config.yaml
qk_norm: false
init_std_up: 0.0338
learning_rate: 0.00147
batch_tokens: 32768
MLP neurons of a small language model. Each row is named by its layer, matrix (up: input weights) and neuron, and shows model dimensions 128-255. Each number is 500 + 50 x the weight over its row's rms, rounded and kept within 0 to 999. Numbers have three digits each.
After each neuron's rows, "fires in" lists the words (lower case) most often at its 100 highest values on Wikipedia text that the model never trained on.

L5.up95:485516489476568509568465471495396462482593422473512543568538387513482560453510482568430456442395505531516505454527523662504488489430461491422531478453532504598455497467556500441393623574515482526515541556535515506504412540459499427529507467540490499394466539534487514445414527534449434543498563505546481530506481590485543473554396578564566488459577483514577590571403459530449551448560
fires in: "were", "to", "is", "was", "are"

L5.up391:540551507496432467596469488457504492539584495439546516471508588423507560554492455524440394503469536444463573447511481540490592534429579412449476461412484432492498575436565529515438442514494482594535468527442496498466507543500457552478487448506495480517448493514529513530505477458559466566461425569483500485562542520486480593405475554348499555496494446552550467480425451577491506591534
fires in: "has", "two", "have", "three"

L4.up547:515513436559547474472522545537437614560475397515508534621520455486483451531514496455506436470403530442526521647436505551484481518563485480397582548459414477482477547459542467471587480499508467518476450570447572433488506450614436468502485533436550488498505533403578435530527527537507407488426462510517482445575473505531535534473532474533491566537496523532430442494461561467457482447482
fires in: "as", "bishop"

L5.up897:563505444520503501494549503574427451543493420601550506478464555513469476565555473549531550517473590492553460469430471483490504522452567501589448535604510484470407488423567481511502508519549344512496566525435594534464591466499441583499505608522492475464525510475573414519487420535543459432443534487509495485526435471442487508451550551486518557565440582518519436462436488562461475566500
fires in: "he", "she", "www", "hapoel", "and"

L5.up147:441436515513535519476507423477518548437489461455519515439535562614500517540495500510511500507425550531515673539525464541431454461432575403465490486575499418447511580594578464569512525593540435506523514498527426527556442517499516547525472423459439559539428516492516506577468466503509473500500532499437451462427550503459521443476547478486526552521516438506478519570521530563491535591461
fires in: "as", "of"

L5.up447:523532512542495489398427444422504486529545493435505434504544574586482517581455513529520440447500508460522522424446630539453448551482557507468482434499447487522517537489483461460464482484418500509553522516549530525473529520441446588490507525477526632570487411510520564498443477569521523584513471540467481488369561534517549514458494592526475466544598493542516453540501472484467471510482
fires in: "1", "one"

L5.up722:440524556545486520507510511573500609486517425481521492488446489472466522530610461511446567478430514448559510546564399571449488572488481455576568528552375446467451475442511470495548425520536414558459518466572553501492471525471522502505498499562463471483457495409502500544534503485576448438434466445592446514460509555463529473459542599438567587484435565608454481577503483486544536432509
fires in: "as", "at", "plot"

L6.up164:537521483499532496523457482536493481574479475428489561429626470523434457531492391576472528507520518585533514517410486587419385547444521484499498568500441419475464519439563469521558487498404535494546461411533508618486518518525445550572442580480469586542458547433498456512540460512588449442481473456519425584493552539463405463469486562408538628544538509462499445486428473468475483565488
fires in: "not", "to", "did"

L4.up710:522501476552419503441466437499564476471437516489559481445542507564578419532484506540456578449522518476480534538529592402528466539452555485482464450484445428481469491523510570568453561550389496520506510467517416543506534504602499543420520537503467590520484566513478459563556484547527425517484439512541491490489551516498459497520459516547602473662583499556476468478494505559522461495506
fires in: "american", "single", "english", "irish", "japanese"

L4.up650:560475529547504560424464417534431472549489417372532443593581498560481474543529497508404448452427526580488489589447409483548452508446481543508466524439507435534478569469492498415475438538510512557543615531519570558460493485483514494567506381445463561566470561430586487533538513515469455456501536511502447603506529476448472500538419466456464579452497526547564501519489468601401478497540
fires in: "is", "can", "cannot"

L5.up988:521512547591487500471534439525461526503487505498466397542526639475488464568527515463492519543510455463573554440530580552484555552473578417542496496550510557564523519542535599556376571582449466582546488466582577584508503460567434559467474514430480551542496510510528488490370543530534584518402514445584530433463569463471518540512367469497588501543432474472436405544578567473459515516499
fires in: "of", "two"

L5.up105:561532519512484496516481530439511465419408386487506588452489559491598379509516482498455396527430567526563489604518480580438527487456546473477510560491438526534476594434505505513535498559576472557421508589512501426436534542461474565489495509452519550505454520498524432560536479477524404513551579538543444468497479467470556488480458533440590611458486594441568420458528498508474529475447
fires in: "have", "has", "had"

L5.up845:494476482560547536470543484482552604518588492554541488448584499489511510606555464633489524478556461479531557547469479597497489532493513430466438485558502380521494528461467472473563527579445433504448553411518491517480480454493409448447460489451553525544512509440509461444456470494520510511426503445478413494470555545469489447512450503425543517511567481471497465514526458486487497470477
fires in: "while", "as", "although", "according", "despite", "to"

L6.up982:481520471594465534463542438569397450529521365427491489518583519553457432567445539510502446559434631557560513589457448469447520523505491474453384510461417516490461489434517491491525443520503416617473540578435543529527548493508443575537551459459551500440439542467497472521570561520573470551453546531512496551514545451499524525439587481417520610541484553475506543498518573504463501516511
fires in: "was", "an", "is"

L4.up843:485540426524494511503431541562493516519525484550462444475564523441405520498468498507433530578563497606517521472490498471408569532477570450510413451412581387564449485476524479401537414506521470517538529473525545516486449468502485514535522547462482423451474488527549446493436481570488522495507490444478529431519514527461526503533454546534550590405465452497414508495519641425417518519535
fires in: "such", "into", "without", "if", "protected", "inside"

L4.up166:576536471548496475528519380467487470476500393468636497431554543518501430507507564532481603498487605508536573556464460493491565543548553428508514546493479483589452534498481550548467404417400453578498504473471549585510486483494425527500525512510447523507602566484570473520498480430550471532589605539493473553562507445474479482561574503445562559497524553514421502572492543535543551553414
fires in: "and", "or", "orchestra", "orca", "to"

L4.up714:551503512560478531428457472470408543537483445397552448526494593522392540553479483506506383485453533518466528534553522463455493508472576507448571478545518408575473499437467531551479461527460520534468556565577543574517488383487458537399535496539541518503438586568510518412479515505509471484459539542445422451535636487456529426502350574502563557370507560530564554509532599502510493544573
fires in: "a", "is", "never", "almost", "density", "determined"

L5.up255:572463411520448447471421429526461543536512435487540576548502571536478580569516458476517534425481546506490432468554455623454536516389552512497459555604481458574491514509438489559572480496484524520575452485556432430486474556613469453506456484436570541429538510520530457554408440486389429464476506459485474473446508435495493500476493571534594564603546453478436412481426504547462539494460
fires in: "to", "she", "of", "mosque"

L4.up862:581436452554511537555455544560526579495502502509519576502488565475604458467378540508561477474495520478627478451443443550488491596461469434496492512467463534439451568448453544452511511475507549531544507473547394434479463498522430444498549472495591407512524460456532436481452473439464523551376487444523525471491516491468525537410471545481621436437472481447540450586539549425363465512524
fires in: "in", "company", "on", "system", "also", "rauxaf"

L5.up1005:539440530496596499545415532552483537505446459454506587508562571491558461478457489543498453504518537586440571512525492554568446428480461443548522488525474439521509545528514522457440551549517544528521533491557517444497450410427466488521508504610527495538436515485538467500359477550470493486513521442541390459486503503479471512566428580447482581527518503422487489497504506508575467572466
fires in: "have", "make", "makeup", "see", "early"

L6.up146:524506471562443457492514414504474460482499555532509535473523487496527530496511482472555553412430479552478557547546462591482455505551536446489513477523442534588538553473506501582509519517492442528489525459545446566441557491467440489486461551521477514545405522520566417436483481492488323510446523482489507558434432479467450402448444553561486558498568548467488458432454467550439508494500
fires in: "to", "can", "they"

L5.up452:608571495547494486497435452564509466510519495515467472566632508501430569591430475557596429483474539507464562496485470523495491553448519407626538580485487417534502510512571468576491493505469405516454478489616507533445542524519471565485460510466456493453499549501458480458566489522489421482449446544575524573425457505429496528456492525476518532581486468514520418538418481548488486477458
fires in: "one", "a", "so", "two", "three"

L5.up634:491466534467417482573503526507497527565532500498514430554616470548461455547544422521464521475510536548511545476501470618523463599464579451476429475598538378538516603440476498505548501487551431567545476444601469494464435435552469502495619453467522499457422446480533443501521485520466482499409477524483487471472492516406509517482539577573549511546549495521446461481446562553498525466526
fires in: "but", "while", "after", "before", "and", "following"

L6.up423:541494511484518461517503498462557480603437465471456524564552540465398458437423614507486476489507624488661512453452504503524464511494552547477538464570460550554562551506540520508467452506489491504549485468545508533486515415544453516570544527448476612544522456442491527560495506541504500513547522496504423437482548507468480583524481535487561528519489518577414421525547621474528538499526
fires in: "by", "for", "at", "to", "of", "cast"

L4.up197:542421508508411528542475510532461461462563529514602586441520441461567536517483512563482475517399683489604566471464411632489538466382509437439493507557496385468458468545579519586494522571510422482409506491510468603561433460499483505521571416435502555524434559527493403448470471503474498505527518537574461518474510531422460522442459566512576533513427455519523460554438456525511464468504
fires in: "to", "after", "although", "following", "despite"

L4.up801:497439483553531547432529538535546514560539417486513526464590503500476481557491471466465512483463526564508520549371502536384442456451540480464424495502490503552497587453492475420501423529523433516468424509520519516594432368468444477511550534443517468460477459393461452593570488479575508463508503494483497520489474583455485486518557538497479455500542487502497509585451455618529497426493
fires in: "as", "at"

L5.up957:546467465499516570516374479484413476498655432522424563418565575513515539542486598476521491444529532481560486455472561529504488459436559465492493503545469497510486598501579428467422556469387411602526506523519531555496444413474416505426571533487515563620399540440448429536483510501526489477431537492507462510538534501443481474537444471517545595493529506495425450515489467517540585622449
fires in: "of", "the", "and", "than", "to"

L4.up150:456371534608506463517528548471553499495448501478547470495572593460553484466455408598385534476519543557558503514454467572509472483448563480534521434487470410560501641487480490538409518522507508498572470522625503483464394462552486527391432542536470489564503562438502425494405504506542495495527523477535450600462461510434462489503423555544478504494627488484467486587477460525566493595520
fires in: "to", "of", "with"

L5.up173:484512536583513585537492396495515594514568405535483547443528459551552403502573497504552493455558535555535526574517515549492488468519551465452525528535460524563440507557553475500503543491453487477595522465431549553470562507502418473480493552484514538542453547352506426381446623503465475555426490473489479496475443540468450632455535521522544515512450570517514448450448531482526480464403
fires in: "as", "and", "he", "she", "or", "bacteriologist"

L5.up100:529489498586488469536537491491474519513539484529475490506592538554462508549523397517506494533517605474530529453412473574498391532388478527559471581551461421520553531467523475524587477481560503546590510409477479593483541449504451485465496498474454528543461536371611563426358543474459499605403480529457419437470465515438514530429496458523603521576481654563454448468310495523447505493585
fires in: "and", "that", "she", "which", "then"

L5.up585:494509482584468448493556536507504478485547455527600467460490519539424581573490504462463395575370554501483496544483536516421460555534482483539458556478470437480549483448556508503528562525520513496521537561539607402475382484470426444468615595473492522456444539495443426476438477498523530549441592555500449534443540531448565544571452478496484484502481459447460533446462535467501529535496
fires in: "at", "described", "called"

L6.up823:554359461502523505480377472539461528462462517489527406470560495499474522588502470563459424402522520638523474551439444531495477525488460434455462473553519431524446437506485471442460544510504501476532479512528499527542463518477430504465596510502498536552407533453417397408478489515494476423404507492564463498455474485463496505466454543522560430513555476442468436507447482489517528448516
fires in: "of", "to", "while", "time", "initially"

L4.up869:574495541548520537441437524613520488477575501452559438498546496410460459573498521465520488520527540471452636533433570586480485504402585483506496505425521502571552430514573526510385523530479421611484501488529595418528413459466520642522457480437402582384577448465550604499412551596525467567400477478501471441462484480455458486545478473483496496578565522462490566509507510550491504479494
fires in: "of"

L4.up543:488403489621398558511478470550527583564426475429504552452516531520532411474445476462475513533512555495637583525463497524448455520422527428474501555523477392533441477500479496544526520561447447516463570505517419485496391500553457593453519483528479530489458572471490471547468545466479461493494603489551446486424497572430541501461475511546545504409606538522518485537499598446369481509508
fires in: "such", "these", "into", "along", "rather"

L5.up453:496455565575561516439488553537502478403525458466503532457508538478404442627515531539516484520527541608532525544465527496525525477443575450512541503548535430518440573509546535512478559495426439564484504498491509518464498534457507567563533508527514616434539628450472484483500515524453537655559650410432521526526556544493521476470432571515480501473479506444427625504515462513473515417426
fires in: "and", "as", "than"

L4.up951:524492502527484535560595528576567461493551525555553548471534452468516487543539468483442538341431484605589577539492510513522591626492563463577489485525500439555421528531471488454464586542465491493570491409521455483445500415528454468485508456507485571547402456535470447604531564428518400522454564476464506458538554516443534493539474558598546523588466528451466465513486460540513498460466
fires in: "to", "into", "became"

L5.up441:631471455459485562450495433511403551568460435580551505500567494487394437528406442500478433520478447455511447535478474518436551512459442506484518562521455478487503433447525467525507473483546467588532512516488505451436471460573445464497582415493565506633525463471513421529567538497476480471536545471539511514518602532483470590515535546527488579475534605541398484554454541559449483489481
fires in: "he", "to", "attended", "biography", "she", "her"

L5.up265:467392536520510564484552468477393454489530436419493501548553551490550476501460546511419457511478503508498526540415494490542462472582525442542516480508514504541405491521498489567415441551545488553553476509532389546555578444560486540526457407405504556452443515419445437527538623537473423561474470500403518485548513521401474452519524498511434554492491588486519423492427528510486489575579
fires in: "being", "is", "be", "was", "been"